config.toml
n_layer = 9
d_mlp = 1344
norm_place = "peri"
bias = "none"
init_std_o = 0.00638
init_std_up = 0.0271
decay_shape = "sqrt"
train_tokens = 1045000000
MLP neurons of a small language model. Each row is named by its layer, matrix (gate and up: input weights; down: output weights) and neuron, and shows model dimensions 384-511. Each number is 500 + 50 x the weight over its row's rms, rounded and kept within 0 to 999. Numbers have three digits each. A neuron's up and down rows have the sign that makes its largest values positive.
After each neuron's rows, "fires on" lists the tokens most often at its 100 highest values on Wikipedia text that the model never trained on.

L4.gate27:456502528421519500495470458472544451538406496548567429486518507518515535596419406684544413446446501523550481505516421427492467513584503516472494457475503462536419615367417467536459525495560564501479549475494503497452469454510549499501450531574474473553501546425534482470481608433503552574476547561526557541517497511573570424562421541507498535529584641519475450527551470582607466542414
L4.up27:494489413520642545475404467570553445498562473474391418443524542405446489601518362501481497512509505527505522546492580497442509511509418522482500525564431512564538464540516472514468509448556502423524505539511551540518501482488428459470486412519556444551411500473465539488542465449515557533592502539366543590583512521449532483525479515678497474448443461563508543524494463458471474465447
L4.down27:516512499492458384576516601520422472553461496521449491551402435539493500502511452483537577468564543569490533579447450502497450569549541453520465575580494568585528519492493544581481513614541448504438497526465427417433545539533438452440496492516547505423458581467480469497489515457502570462497542522495536488523404444517544431511445522473529519482528442565563497548498512463536455473513
fires on: " |", " 4", " ", " 7", " 5"

L3.gate889:534530568443448526508510447497561507482532521453501534532473494489502554598468488561375574578510487482425532487551427452568527492480509522452429501519569545458475463460580561462493547458431489488561507430505467583603450457503568494506500411445441465455477576396467495516496508447550495524515491462506535571495598516538554524528564520521460477552506467502489514506510551461515540545503
L3.up889:510526467516516510549540578584505516547706479478528463500408512509516469548554457457476454593479389531567483527592502504601537438564473591498526555482472427408471495447440447478498490447435522397559529552538665484489472436563497521445590482562481546505390412405489444541498528520498436492472542469535540534440473532497498486484526500506528450453530462431578533531479496550602464467481
L3.down889:519489535534494461463526492548489573544603514475424469482478465594425597594535531444421597537391522430557502554518523461480435392437494485525490486512587438448490575560584531522513576483378593517507611487513565400499424532518466625503500488530524561549525523558510549433472508560458481471507460444616487466594566517576454539521489444555422425552539494549446521518503529529400472486447
fires on: " the", " for", " his", "'", " their"

L4.gate409:539455494495458619521483563496519546584512532527435510611581547500474443502524505548504597498519519550519469498400560407480595462521533482472523469442518521572509515458455522475579575576525491513404490460403472454529456410553538487581451469496455552442416561412501561546505538403633562436405526543513463496516453518541564446449484566483559538470446446440438522367317461545497535454521
L4.up409:545532502523581568413557548482520511484476580442554536471514551468542479546486469524567464426560519479579484454441416513420508453494548574547536544500544524609486526561437520425534529535487490551514375493507465549476415460500473551482508474505478419455422392512537509526490564515518521597472462421469570500449489464548575488500586555536366409497459478521507446461528427430592501492560
L4.down409:410481493585429446535511487489501463503430516489493551511468498540500595518602422563532525538439552510490447478579563492613430473419598372492496488458415585449428484451500517571465440571527561560439534473483512479396562461537513497525534579466483490518481525539637537507500515615587501468479426472520461441526502548539444552469391526493494407455508560504459450442559444454518610469536
fires on: " and", " was", " &", " re"

L3.gate761:455436495472409477512588570496502504484416524453553539485498557488495415569567553546499523503490640518529427494492512492384534592496441530457552452464549512509545501477378535437532539509584520509495525492538527547428584484527439425485598559522491464399477471475514504511534673554530467628510521537469523564424549491528488565538606485495490484531496505501487482515484524514522481473562
L3.up761:507523427526499482508571454445576532591498418448567592502459522444499480567430448465506532435386691477533513540441422497452486539567556528517505457559498512521530466555502512381628505455530525459561469555602500513590558505534473446483555562539602490471465537510495447481553493414527554512585519510563584424496519487545518453617512479483527469431485611649497489438409457489532545439504
L3.down761:445539489459500456467537492480579572520421516490423404504523467527451454563505530546500529471458603519514518500459555516534433465401545458464536443509461451510481497540515497540539528438505513505556519524428472453494480517487493407584438542520418433494465529553542538467534420486527482481616540517492505480470501525539473547518568422451494447466479404618580553595511491375540543535651
fires on: " g", " mod", " Stef", "g", " Mag", "G"

L4.gate993:582503484448477489595508449464462518453464501552561509477537528476500493635532496448527536494549468485454520534509489571536497584609506539533573488622531427445418529531467482482523496533637503544466434580468513519571548543504543512477492509583551511502452460462559415571555529483435560481458563449479569448500482541501443465330499402645407599492438470493561483423447437577556512562487
L4.up993:497419467447540504500485616454559504561506393526389465443541560498476467369456436403486550436494558529489487451513472517485501584597478461525471564469449405505456504504581502513537449622564419478543450512497492470535530537396514521463404427438448564545472596372446412459413564545497523478427532542508463490470484560473533438548531557438536508529467460485467461561432408564522522443538
L4.down993:558572491562583508571513519498424539498518482478577501550551469540520553548528436516554501527530533451469455444555494525518492476483505520421411456504538506599502474486495439447483559445506467527465503524485481510454563536542519511488426465462475493476548438527538483551584564420491474558545459400541531529505454499477451592534535475617465461487553465532495460471485417440414522591554
fires on: " |", " Award", " character", " 0", " children", " —;"

L3.gate250:502523506524526541471548489403514427523538488502480473529497345548401511510572467552525409467552574567420454516437531484390518477519551519418559512507563541452454479423418561517524466446537596593512508453464557575452490584531510480486516473481454466469490486567535499471563528453542587541533562524548515551532517546481449546492451601530516616484549471453428454469483541474441550581481
L3.up250:575459455516525538469459441499492440590460433510448420431482546414417545468450580401560454500523445539535555549511487474455479496499477499505503583523446497528551495477484581527546408499593472605482523490559545530555565567546535497464448495463537573550545411422513480410511537497563486486434595425346537519454471472485490521481588448511504470475483508482503453544545414455474501511499
L3.down250:561443448417635570515488491555541500535500577465430500486469481504457648485469513510490559440519432479499489561553415502484502572443535471371499519470416522505530559485441508577497481640477450389485521480485579571538483526543495448563506511543531554494533436497414476499512448478577425499532461535565517472533522512459525487531455446541502455524456486591525517532579548487370427479443
fires on: " =", " am", " m", " Street", "ph"

L3.gate647:448502485455419452538544412522507566532399521488421473472494471589472522524498446474572459574475526485570432383521515564426514485519494471487434521559561480607601454462453500534490605591503466510546500504508454443602541579498585551615520487457433565453528467481467446502461522445644547473434403454618527474476510629452525391559381486500480502516488601461497458497485486464462468431445
L3.up647:443482478486520567563542457564620437456447531540488438503503491423576452620465548490571469485537496616506520472439479504488565494479530543462500409492569535552511403520461582543559574554392586497472437497548540435584588565528561507575596526421486515552505445476409470618458466534557566381393464484526579496489508591486491494479496577529479494549497529421557472391504539480515559422506
L3.down647:517559528553484476557496453549460451460484554543527428498487513435485432549571466518410516518504448557491508621432579534552580534550451479526474385510435509378417508502528518597486453540492526471475433609474475411479437424520504462455569429610478517651385517535488465464442520462372519516649509523540505505492508355455546520439507525506562448483520497586548466496507532462471461491497
fires on: " of", " s", " for", " and"

L4.gate810:508458463561502519603567529460498488455509546545446539477505509516511498529436519446522565421478560493527483619408511490518554443537452640501422486440615433452526573424484505478459462542428478434577515570418466510514477502469524456501451429483422490409506444454531435470460565550554488502449444497539486618469498469369464529471368527444528420514483553563464394495424476542406543538547
L4.up810:499516465545560548565516503485506528457415491460495558549469539422547529598570505535540464507361567477530528543402547479432497485460480462513402551484470477472552563524486529474525385537495536424454402483412479452431509483461419611556457474565432591577452390506470470415466596516577522433426425520599495411507504535508504506476442473455512359494539481516510443567440487469525526468494
L4.down810:578493516504554460572465456510432479513513427496595517606610549419522531474532444483525549502464505526516547528576459543485575516606472518503424522430452418518524510515501556491456442572521516585438493498590552484538521503537489536505385465508537556492422566530379533502452518465560472547513510485493443561544408419456491493398484541527524606538555449525556590525432549555486521428458
fires on: "-", " D", " d", "'", "D"

L4.gate1295:496468576541523518522480496504370456566480569460519467525462589463498439561611491475542414477483467452447494568451534603369515517439460432556452504495534515437506505488523492520544528534556500501484495528544484429330546541563547451561564513427482532510586468535450448544551445548533454475491509452508491502525516571465422502436444462533474532495492473524517497483458495466510481473432
L4.up1295:527429492559310544400559493467549464537486502480466569467503516468495408505573496540519541450404561468498507568484518482544446373503531513576538498526565455418468518583512561572477524529527495568536439496479459496458539485491511563471544525506517485495565490460430460451529507532407559429439490347482552501652558505554551456514601466432550462431426482376580503427517541595444517490506
L4.down1295:381472501590502506422536392482494505465469529523443530549509528407465519421509463545445532510526463512480513492413542427631560624479558508451437495503473444501519589556547446557543493468525501573502389453535522494491559450522433497522550438569537463496412572458469486399475478537484526417514459493530419596423517515548578529512551532518494438531465540527527469537462562489622532486518
fires on: ","

L4.gate565:504461526519582466595536457558484524461487521496472538516459520544535410443465494566496489550444480438510514500548470537472489477433500546430451437418552479511475447499445522535432432497453594524469488518512553573485475375522482523482399526506496520477418546482482521518502426559468420454590565566476473493570485565428419416598552538440533481504480497434483427459516562432470553450530
L4.up565:418506505458477491507606567541581549517504434505538546504435429475570423519428420521557492480434434590519491538457489441502425502469522496462498434473423444592498499520510509432472514596607422543494495554475462444432484514566436480488502555549474461521464523573305540512467587516522461554418421530378556478506437424546529518453529610552519515445491455516437471458492511451556527537498
L4.down565:554467524576503502512428467488546577584517495585471499503566521591516451615495488450531554544460528511529519533570500519513537568545515517387458536576484538549510432437526624527493454571472468524554494548582468536461508477417513530414556431479427554475514446517376461495525429541514488560482514526515522492498451469502482525489591555493546497465518514526485471496435471475508511579541
fires on: "-", "\\"

L4.gate1296:460548376509480505513561395408464527474441400522581509490489475457388536437553526425590587505446484466504427513499526470499478454560525555561493557533512531387419388456455506554520461434471519533447449446495439493493510518450478450569509528529456435464514398533412475464537494536504523575522549547609517489518504530472425566482424541441541459500473505548597460521494505508545566465490
L4.up1296:534498488485500569494448449461500512598489476495486497563509542562483531583532383512572525455511492539529413519545538511574476471462412497559555605389496459534493511576453497526565402458471515534483520466564486481556484419562502565452501540507434450583546439531523436468435489466494565506511557452437515409527474478499510403497594516463580432478577590510540490544481516437496614447460
L4.down1296:464534522431473508512505549456439601440460563463503475476487482460460465455486494566571491589556516529500474531521487440446569564488526472488418508501454508524465562538562441592540509414525467491423499493541583499391511462507507419438520416505442583432514532457499506578446495485502508473480514522584440515418524500525465462439378535388544521524543452509472452561525515582517501528380
fires on: " M", " S"

L4.gate1204:492474452453477526464481470494453510458451538530534456465502478494516458564481515425533604563486551490444524504438451492571578587515452554556587603508484518466478427446448588454466458493396600456515604527549519534512406586485488507519383500520510476468574464483492457439564418547549522505457580526477509517437480476526412383507514553505486493557494532573506494591467464555531446485482
L4.up1204:518455459420515540504539434559425604601601444491528503585493468486527525608590567577444506605607469471447494550518438580582502534451454617553532561506574396479500497458441410510423502565594539576500584526561592497486502541421547477502500499594564431449476471507468504464493481522481503531541478496509569559453626441548467527547498489484480549468421555593543519509485521536491500417555
L4.down1204:531514517497558462468533441536498412484497469549465479546441538429476353451531472447519552356473463491435533479501451464549602556506542460556479617454411432545565489473492512398467518506538649558464462542462358478506452536501477464483548590524529489503518524515481488525506516474553511527539465539510601477576369477530509442440544493613541369507495595534567507582485581521510468540493
fires on: " Pat", " Me", " Bar", " Beat", " Mart", " Nas"

L4.gate1091:538581467402520570516558558506468518475391540518503512530444458425524528386476442483468472502451528409477515400495558464460539445466443505481544577470539469597503480504524595600643572505434531411496464492488487448571432524491510466554411498411469487517487440452606481511447585475530573514461562501484449546435581515442605472467531559514520483546451459511517453540470525452497390577583
L4.up1091:448521469437616491463500531432505527473477540448620506404504511545456447506449484493523423561542550571498439406457442563538460502485438575485551507437530599497495553459549450478501540549500512467536486496529457574557577488462463417488573530478537405533500495416514468505487505512561449515545455503494476426516518579553406466527520489485489519540425506579475451552439434467529521375504
L4.down1091:475457486558551448451497436460587504435577482487436537503553557460456443533445465435509640470531435473543559505506497467509597467455555562474527444475453463567541422485476575425526533514476448484513546482456526461450517464446494526482516494514486526451549490590468476565533534487458450519496541593493468509500418480453507432489431468503540378512477424617492535518489502463497480484476
fires on: " and", " then"

L3.gate1169:531501463518489430440494502444546425583476511415555586446538527460627514436499510534408426575466520548443480481406498516529592462576571496521558427446430470484421458574576525519455427512476520518500513590470514481487464489450494470444448590489469443548456495377482495459627444443493487478543458466567554439461463426549505460478497435512513370515515472465479483508416471553513497526496
L3.up1169:476462436415488517475546396408504526449447453535404536527615509414487534470503452544427472549441478464624426514437447508549532419630533474526521534557523508496494448462495564471482469531475415474463476515452511581542481506501484551518470564456520526465563535464449517508575519463532436471521548479522546508528463408496500439521555483599527467515438473486543503556497444519409492407579
L3.down1169:497515482556465466470526538595522400571512504532463528533487534601495438546499529459524515561463486648542448535436567552450514590523489463563493575541460528417553522461492580481543547517452526484424501509505533572520503398415559504523500471526440533562491557485409544493558519490581569452509430395485420492531484593490487511483555421537460450471466530500543523451538538502522552473461
fires on: ".", " |"

L3.gate1262:557465450493457522512475622499488564505564481472508495508609555474512450491551527527439497625440544525598430498555407517646531532543480490482481548480491442488454521435465464462488520585525508445490400491512512534470417486477588523474540434519527546503540458510499489569475556442593451443574584421470476516477524425508573584455531475441465532513545444520388554553497515526508466508570
L3.up1262:546542592521512502533460615524486534522572524494472439494543574527437448605497474477433475481540511559498575509510443512565477535456583525444497540448500544434505477491547474463523478484556561415515515526423588587519483549495517413420515456381487519442473494522471503521437581527515462576378555494413500587476454472477533467538524470538493531445443470476581403530576626571415587395484
L3.down1262:511525550520473444439449524495567457545547487529566513434446534458431445490514521498477519508438527487554526473626436398436526433503503472554505464565450502540453501552544406385523527535533520460536438537566415382497538527544468466542517479495514480558450470463490573502489460582526470568543572524556496522513535534596456490531532464435408582451567439490535438513519587596428490572480
fires on: "'s", " their", "'", " its"

L4.gate1137:593404473500489509534569429587497483507505499452488495476443533446458479441519463480497534473532543551481506581494453481583469532524491601501595594504534627408516418530535600369425516500491565456524544503546479478462545469467426561486509472550462531512464414502586622515560520584480577502493455508552600507544496436446406434426561529541527649433550481478531396481559555553509566487452
L4.up1137:500549513421494555498363608513528482471401499482498534532579582589419434493525445510497535548446517506427523431518508407507466548503418580569451485447575483531519482494442545508467464477393503510516469505466453482533503521467570517454516401655472502427420478537569413439574501494475465583419570471510479562453424613606355459572465513522470432432546575442449436472621564468483556487456
L4.down1137:537567527552520469493432472530507490562477533495506488553480485546464574433554500584505530601537525485450524523465612498488490451506541405579472421530526479561557467556572616454446566491481461484492468554422496524450482563529439471521466461540485486479497516508504524560443607410588521429601591489515450485502430554585466436434422558517449516427514448553470463469420518450482530490490
fires on: " M", " L", " F", " R"

L4.gate515:552493455443511506523488493426470492491503527496484523537501468463511490486445377485477603397470548492539511489507480568418508452491517518472412552509455521490506451412521517497534564406540513402449478589444484407473475497519569507486393527516424513474498498459516422460454523485494437457327446534509519467485439445503501592485538560511518570533575517521470470558585484477565504552467
L4.up515:470539490467593497437527563448508542528412474446451457540485502584524448501512472470477476415438573496528510467576465526519507464552491584432516492411497401373607541461542524575422432586485509508557528547499473578503488538483490487530588534537460515444550508431543460416453481584567521596353485579580506509470359516503494499509480513442456571481539422466529462522540541549472450555509
L4.down515:537555495429507524543521468482484558607567426418461521498611667577552501556474515518497424470447562542506497499479565451531493498515389527533599494593491489581515565369533533433559474407487405553497428455497509531532482445524508387470491529551583406455503465529573582471473558572548435524445570462515528450481528597554569521518520521589494514507538453482527596472539505506394597522511
fires on: "-", "'", " Sh", " Sp", ".", "–"

L4.gate914:447524589462594459608478611476416566504446523433467494594518577550542491399576570506501513500588574596357531549508535475530534421472518460505490450517458506549411498421447450542514492499567425389495600446521540500456425473559429380485489534447480364509536383429489574507496490588533382473523515581489606555536507510525411494558474533485473526551566428530570470480584496517600481554507
L4.up914:486514474515450479574614456577534434591444438483485472477577527529479476438510571474529581425523499438534514398400517435553550343487476443531449526463534491499574538520516516511474483509478528415465522518530641487518496435654484389539536593455509456524450490490502449475578559487503395539532586545554449410519528503553555595382536476499557506543384453458585482510566511482560491526518
L4.down914:520557509549478528509408497513569512423451576477564482462562511580580588539623437523566526528451464452558479474512471511500583583482561496549453436461471436489435501529400444493476457536533530461389515421519485527539496432462507483440519475513477603523503487492444508481413546553522551465411414523604535518467484470571532463536557446492440572501532388441512503420528473454477516503550
fires on: " 4", " 3", " 1", " 2", " 6", " 5"

L4.gate578:473492463509516543583507508555435581528446487481481522432535504327554495516476432573457485544585401435479515471411515555449557497486454479551490500443479429598534567478490501449458568498471528593448475475523457548517523442487519462486580484543505441482440512557451478459474519560504518442542516541484530472480488467453532433410487573492441591481552482459472468523494542558495507508413
L4.up578:556536418548565528484539443575443491471480564462499368484525460470511430496489556487554358488516468457443486486519588510459499569521533480502509456475412527585574399486486513542443525467615453548521536431523375596461533460564464502515569503633517563377493487509486556517423528531449475464510463474500504537505487510413503568423487548497580497556538556451541530486572491555495516559429
L4.down578:520503460567541450578474452518528569487542507549487580547498518480467561541485567434581454455624539426552409495591616567508556481487465470553562576470526606542442512393513431523558519555588468446498477463435558528543525521530408490474563503590487548567461495421432504500583433522481424453513501489423493459529532455450450480521440529550558477566518515455498435486558455405516610470501
fires on: ".", "th"

L4.gate117:597538506566484504473530399563464563495529538473502528548551564490483488504483456429491458597424446487540471452448573514531403545372505534519572510451550433536517474494513423452529584528466484477559571590431519510544494486572452491515472569469482517462511547520502511487512485438499471464436539451528463504531487431516464401576471385520487544436459453512448485454578533561523551515494
L4.up117:433473516474455428517543541492566512527523458569540515447417519521464449519585527543488588464397444474500558548467529526441546508500516487530584491474466510457528557564507519491408458512481506502510528483524465485461550530546522528543502612511567461436546524609587547491444509460475471497465418492439637425484506473517425450496432412525526558492511469507507514508460571434454543454526
L4.down117:640505516499485495436453365536517508452569558505537477521492487458501562505637533454429505513527503549481529431452508508527482569529497466490465449613501434539444489623493474524479465570511488525462596562543509503575440428555495473550538469591585458538479502455444552519508512499415490517540401493426536519485525358510562556501425437482471499585423509595444529504564461383522524470453
fires on: ",", " Tr", "\""

L3.gate639:562434463501493467428445469494523498515584531520565594476483504530473422469431526491437492472510444542536445474398526485540521504481469424549493433522538500516427506459409503477473499455580536482526486490544545489494488515524523416484434651525530482495535449503485499488406470544477479515415463521402482532473564531493479440451510618525491505556490508483439520526460562566485448543445
L3.up639:474456452490395484489529546522504622475299477402425598525558549421482434390492504451521511456401438460507490582565524581404583506575487584553525612528449522468538441514545528475520437558410469442381483400486534535490575392610460467398437532490490498486525436532500499446445537450483482460553534576558570539478475523448453496554538517473541568507518455460476418568460506487506542450536
L3.down639:478476590512535558521488528511418446511449466447552510527616562537571550431528494385441549571450511514528393556475619486415445531491406579505545597503435409471522541499503569488468500544453508461494561459571518442549500472444399516445495533571536479524446499546475548557496419560445586416471538493440510517488554468513444520473450515457506490487519502523556460419531494552499559489447
fires on: " |"

L4.gate765:531479442505559469462541466431554593522482426517527493485626536475475444488556515436496546540591578509479569538524495482544540484442448525503509555550523513432448460566448496470443379513487531508494439660488520449431517525588497552554479484515601401525537440531486446488488504497465537517460529478601540498509613496537481564428527546446522509521462491584526429539532573422471468471512
L4.up765:524526532496513490568454405527476543476527385434529540531484386560502464468538473463495514548552493457497474549564434530478468549510536449500549509502456474458498424471418549447483445459544431538552510437529540417494507539587521520450628473543479526396490437563572512544461550589543478436539558504435581501454460459537456471471438536544500555488447528449607484448463436440454568446532
L4.down765:594524512555515471608535444529574582521479474477609486541520518512458410501537566497506488359548495545436533479521403497434466498427491488468413480485497471479563442545448512513446528541479506526535447540448559535397479440556532575596438458558492531483465494536475452498467513523562548464446485494547554539433518518473603517453531554534413535514501492515527544452493587438476487469411
fires on: " 18", " R", " Top", "19", " Sur", " Hot"

L3.gate282:480498519525513523493415497602549471639516475470572454462469523409482508417494498475424520400509481445428540373485481473422518459418445561492450411533406596589560541458476577514477494630428501530481589428542528509465564527572512524492430451522467495457523462511496447484509519496427459520554446614490475464533423468471516466519475504473500520473517503555486498480454513488427529462481
L3.up282:423434455544488561474556540438464494540510591455478428523553558484442371526523597545564478467464419534518543521517479514515592572483474537543412603455507585456508460569471585475392562499517537581449488462587549507530463475510494439478507540546534514426448521631544503457506512413522578573509570514549443414489522545498499420584541467397453457491496522473491497475490491580470561498513
L3.down282:516465463552586509449507507491531523463450643506479512496545532502534425551496481426513477476493535590533452539579389514601488444375504598491470469568501525428485514472514573490466433518515551572495625500597417554543479592465508469474504434510478480472534459588543549489541486454541471514498571481467529456407497536483545528527477548570481474501493554487511532465554494539502496539435
fires on: ".", " Division", " District", " #", "Group"

L3.gate975:486571499454525467585538453418464558582524556476522500462539531572565480543534431469447457502492494512459482453516511442423526599439552448491485441490424493498619540602446517407460533513479511433461477454515478483546459499556474481570493404500515445512486584568528490427476411546495526494505537465482503572481564457488583476526471465606411597518534447485446578535503561527522505513496
L3.up975:470511493450501480486523553491515592406511503507431442437466488434494445403543441458480463443442434480500467496410475596434397481479468542485562526473497487491469442496508482470593502528561525630513477528477558541478533467490525592619400468605539494481499461500508515559425521559458409552543448497369541443582514417484556526412513531393511524567482561442481448497529509498562545486525
L3.down975:413506559522485497429541570473428475412512536458571510508484483532553494548524507474502443450602525460526468471525400548442466451466523498504502415485465452503523540482521499435457516511469510555530482442667432566515453498453458616571557479515453438505521596505495445477499537424517488465494521510522528554459459518530575515536551447442439478497551459400522527474621568550514476559485
fires on: "L", " l", "l", ":", " be"

L4.gate952:492574406465463428534480509447490446560420571473570441500548498542422548541461594457428498457578440549479493503503444488417534702542537385494508453496569573597463585489537492525520542531416495466508520451450475438437522498572465414544452533534530490498470511494437438551512505530557479484541431505461560517382425481591569529505444506482534490440564496514438488535427550508505569470502
L4.up952:510489511467407521446497534504530628445503592501526475549475431399533484366504493459582496574455585464504405456557486505512515466596399531474473458417434544527502452551462520471531493517441420550448545472405528482482535509601451589525461427482422509469383485540527531491466445520471534489578531425437479569401534539464543448493479372504457523509408442427485505441513556452492538516577
L4.down952:521512522506394530467496603532467601521523412525509450554490434382537448553534600454560533473441554479457490492475526524540505494550535449462437529509445477443510482494469405438505477618448540503358528506457532558526440470576549456487453450513458478445463539533539527562429449543423468582406461496586559486422477496417498562595471435476506583450507492501409493496456522499578409549581
fires on: " |", " W", "L", ":", " 7"

L4.gate774:466563534444538541540568474444430445571504491537529501542448503432470563425546431464504477559520482407494559550529537587459601471488549450463485524491509472496452503540594510542522455452458429475472447588529483576484484565417565431424511509553493423530511532519502482565487621526540581560387489582514454445465501492492478459521615452630544562528564482504497505462577521473530397499537
L4.up774:512633499512484426493462511603504531435544472526525487479430511534460526397416537480455457486520489515480563489457537507435544530471554471446653576450399458631461561526540478490491514606506456572489488504512534514491468475504453546612421443437514554513517449513522484457544593492541577472509521464521434493464466575516530507527459443420569469568519520497496509464542451406517488485470
L4.down774:545493503492488406539503551581512532527488545554444544545573469412521533539421533521474624492436493471496555465538499419482500485371434509502556518461496444503503503512522438487461420492520526488462451465571484503575494542486507510444472487484516469495479505595574565505618389470491498569465455469446524517537572524479480496527497410425528510509433446440418414481543453471438410517552
fires on: " |", ";"

L4.gate962:581586507533506446384547492467423536530502479529485556426403518442499556455513581455529523430486453582443427463521499538505483492427552451469481489504547503479507512441501441492451502502473590450538540508405492601493464461465452529531451414454410565561538543421525490455486473455492598539544555467489482522496519513398530559504475489465450570502379498533461514498486596428478464517481
L4.up962:477472478494488458514516446507381426473475481462518536442493529502496431458549477457399560432477424570533518517433397619424567569461464446488542585469464508466526391512463556536425566491553536542510512486542457486526490434545441485518566470445491441514460538530456480480512515538534544572502506442480530446547493513566466534565421467493458503391479482570569516528408477627519417547546
L4.down962:476500502437492505603506417467487426528521490464533462503506516529503486529537503446557508452459418497529505541489490485533485506547505464571432547537605458525424446545504487588446520514486485539588408513548569493598562535544477482480474531402509446414451503471570436540514496573541507531424573512607513441472486489484385570555469495404460440427470507442517530559445465581499521559496
fires on: " |", " Democratic", " Liberal"

L4.gate1297:511560519599568545429547502434526580495553471481428557408520485471504443531503542417494455447548499435572535570496545534526415425505490440528472500470587480592394602459534479476494527545478562468508467515515540518494491475486496544576445490586483485484387538514502468429471455553425466513514498541464508511471433576527481562449503469454425560595581470427552503478503496510527520572411
L4.up1297:410495482514499498510575505510512508555566564479551517490583518488501448472505451479615578509533483456536533513427449371468491496416488586456532474510455503498472487546514490483398468489479393520452455524425391449518550423573501476574472472434479505512474495477478413483469543444460419445575564503415408513507442475538468514443606471525556517419461574487524519525489420491528516418497
L4.down1297:507454551514507512563492522466491515570517577446551532472466477527632441532447519522458555464532542509477478576506549504579568523536492539407520540541376476497477547573508519489579451587520498428385523525431497449541514412457524513503531521618548446487484540452492468441520575463495411565528548503463535434521464444596522433542486464457608480427442530404496443557583421467502442504486
fires on: "S", " S"

L4.gate191:544437416471563475517543438551424518471532443538492505494508431472570441495445523445452455478465526438498513585457600434474599442457559555576490469508393501631490532545504560499538525464532504408519537530554478511537542485466571440480500522527424539456560488453474549505564445559496474488443508482505497522514466555460377524432444432544504474485543410524490459513500502578484589489497
L4.up191:526472522541498533444484458528473593562537589548520382417462586556466500445497465522495395421509391536527495530484516530430531436519516573416582487622558556524460459556503570495528528508537477451533396524506568603510574500554474534561521572539528519462592463420595502473456558540521475449499426428521481573553531469467466576458508559447438530489592404509483432465451523480504426466520
L4.down191:483447437523492413536469491538451562503457551539528561443585415467435502517457529480522558510547570458599439458451476458511548509593528557516504548453511455509476510413390469494510464583499460452480490494438391576478511507513490564569505477490503595450555489486408407511520459515472465489486549532530481469595491520476441564553528507516488536498489466455560464487496479508513396551551
fires on: ".", "ng", "n", "b", "m"

L3.gate1205:522549631472550564511471501469429583569437459537549486508475447488499586439468581507407489430429494403516557578458504449434518434552473480492442545524470418485576489485425459473492486476471532585483467548444385517488480454542523526434499522463424529567403569487548376529462506479480434488422554517479465454503515495458506412464556483478500514506534547439427457530570475434461469538534
L3.up1205:579588562453528564475496417542509522516437563609516420467533526437475569467468486522469518547515476510417445443504561502505492452507543569463574439533488499550587466565488563449527478482512462505436499515521514596465426444569457614599542459574507490540498491482409529573556514429503490614499544599490490565570510497431552467487460496520490609550497550518529503559462421495458492521549
L3.down1205:503464520649401495465530475420517502552465510569590442497647563532519482471589546395452505462617528537528474524478503532478417530494512452521502618430502490571454550533534497492422468470436501487456633544461512471502492445376436441542429483554477510421591505517589488501532544516495517481460554474505443488606486458435570564430500573531474491455387579484592545389440569545539456564550
fires on: ".", " ne", "^{", " Ne", " ^{["

L3.gate63:517509527478481546501561407526459589574504473439494516448554568422518468507494594522595464409466511529508586562540478466518445502639478484382487440519480555556512440499474462445466533627472534488518568486449563549608539565525479568465484553492531404520539527397514508421591634480443517494500573515495488476504478505514515512410495477554467520488521461488555488576440462494538528484476
L3.up63:486578491545471562547437445450542521471441473487541535440469464470477532511454401408561546430506505530428543523588424472580421499505403515490448469513543504467524588450542504554436555520530440455450431558459454525535492395508472521621546460543477492520435498464484458474492468601479531535449404455557482487411466499413432549490516510370484574454502472437594453599456517543513451555472
L3.down63:545495358585570455438504545545454566565438488505500506563484463451493489459494423380499557531463427395467457529536474505561522477580590572547446496457511526525510511509470491474461566382480405410507591531443474507419568518462538619541578538485516505583532533414480423472561498477498511552477465430488499473531470551485466554575471620457512492511555419425518480499538501519482517511379
fires on: "Y", "S", " Se", "ON", "re", " Sa"

L3.gate879:589392561489528492436461487481538466497516524492447566526492557497551496461464477495521434510473599459537526468396489478472408544651556427513565482499586450481498532425500473580567526473526565445497488466418551463541488457451516425460544501468525430586457495535434508529442450511485457535560464441530529468522437454525425427578482527503503506459449527538488554464487460601422412556478
L3.up879:549451578427507519567518463523495506495539544543534514464440559436481589469521523511490521520438510389491467535418504517490532520520457466481522611516479437568497573580492507472490452395526522449489512456456507546574505463509493568592523541432474505383496542477491405494485457382468513436534568525511528529520464533482607474555472549570606448559519474518516544452422496464495435519559
L3.down879:630576545468420486530435518544443398479509535508513430523403580550571409529556454489554555509521603503514535535510474495526617513499492494588492542465532446532507507447593589488488471497490509484547492508586503556428501498534562435516529413556554555528531582527531551485450509527502563480607505357545518527476498355504454539544447500515460565489496524412494508471582557503479576518529
fires on: " |", " 2", " ", " 4", "6"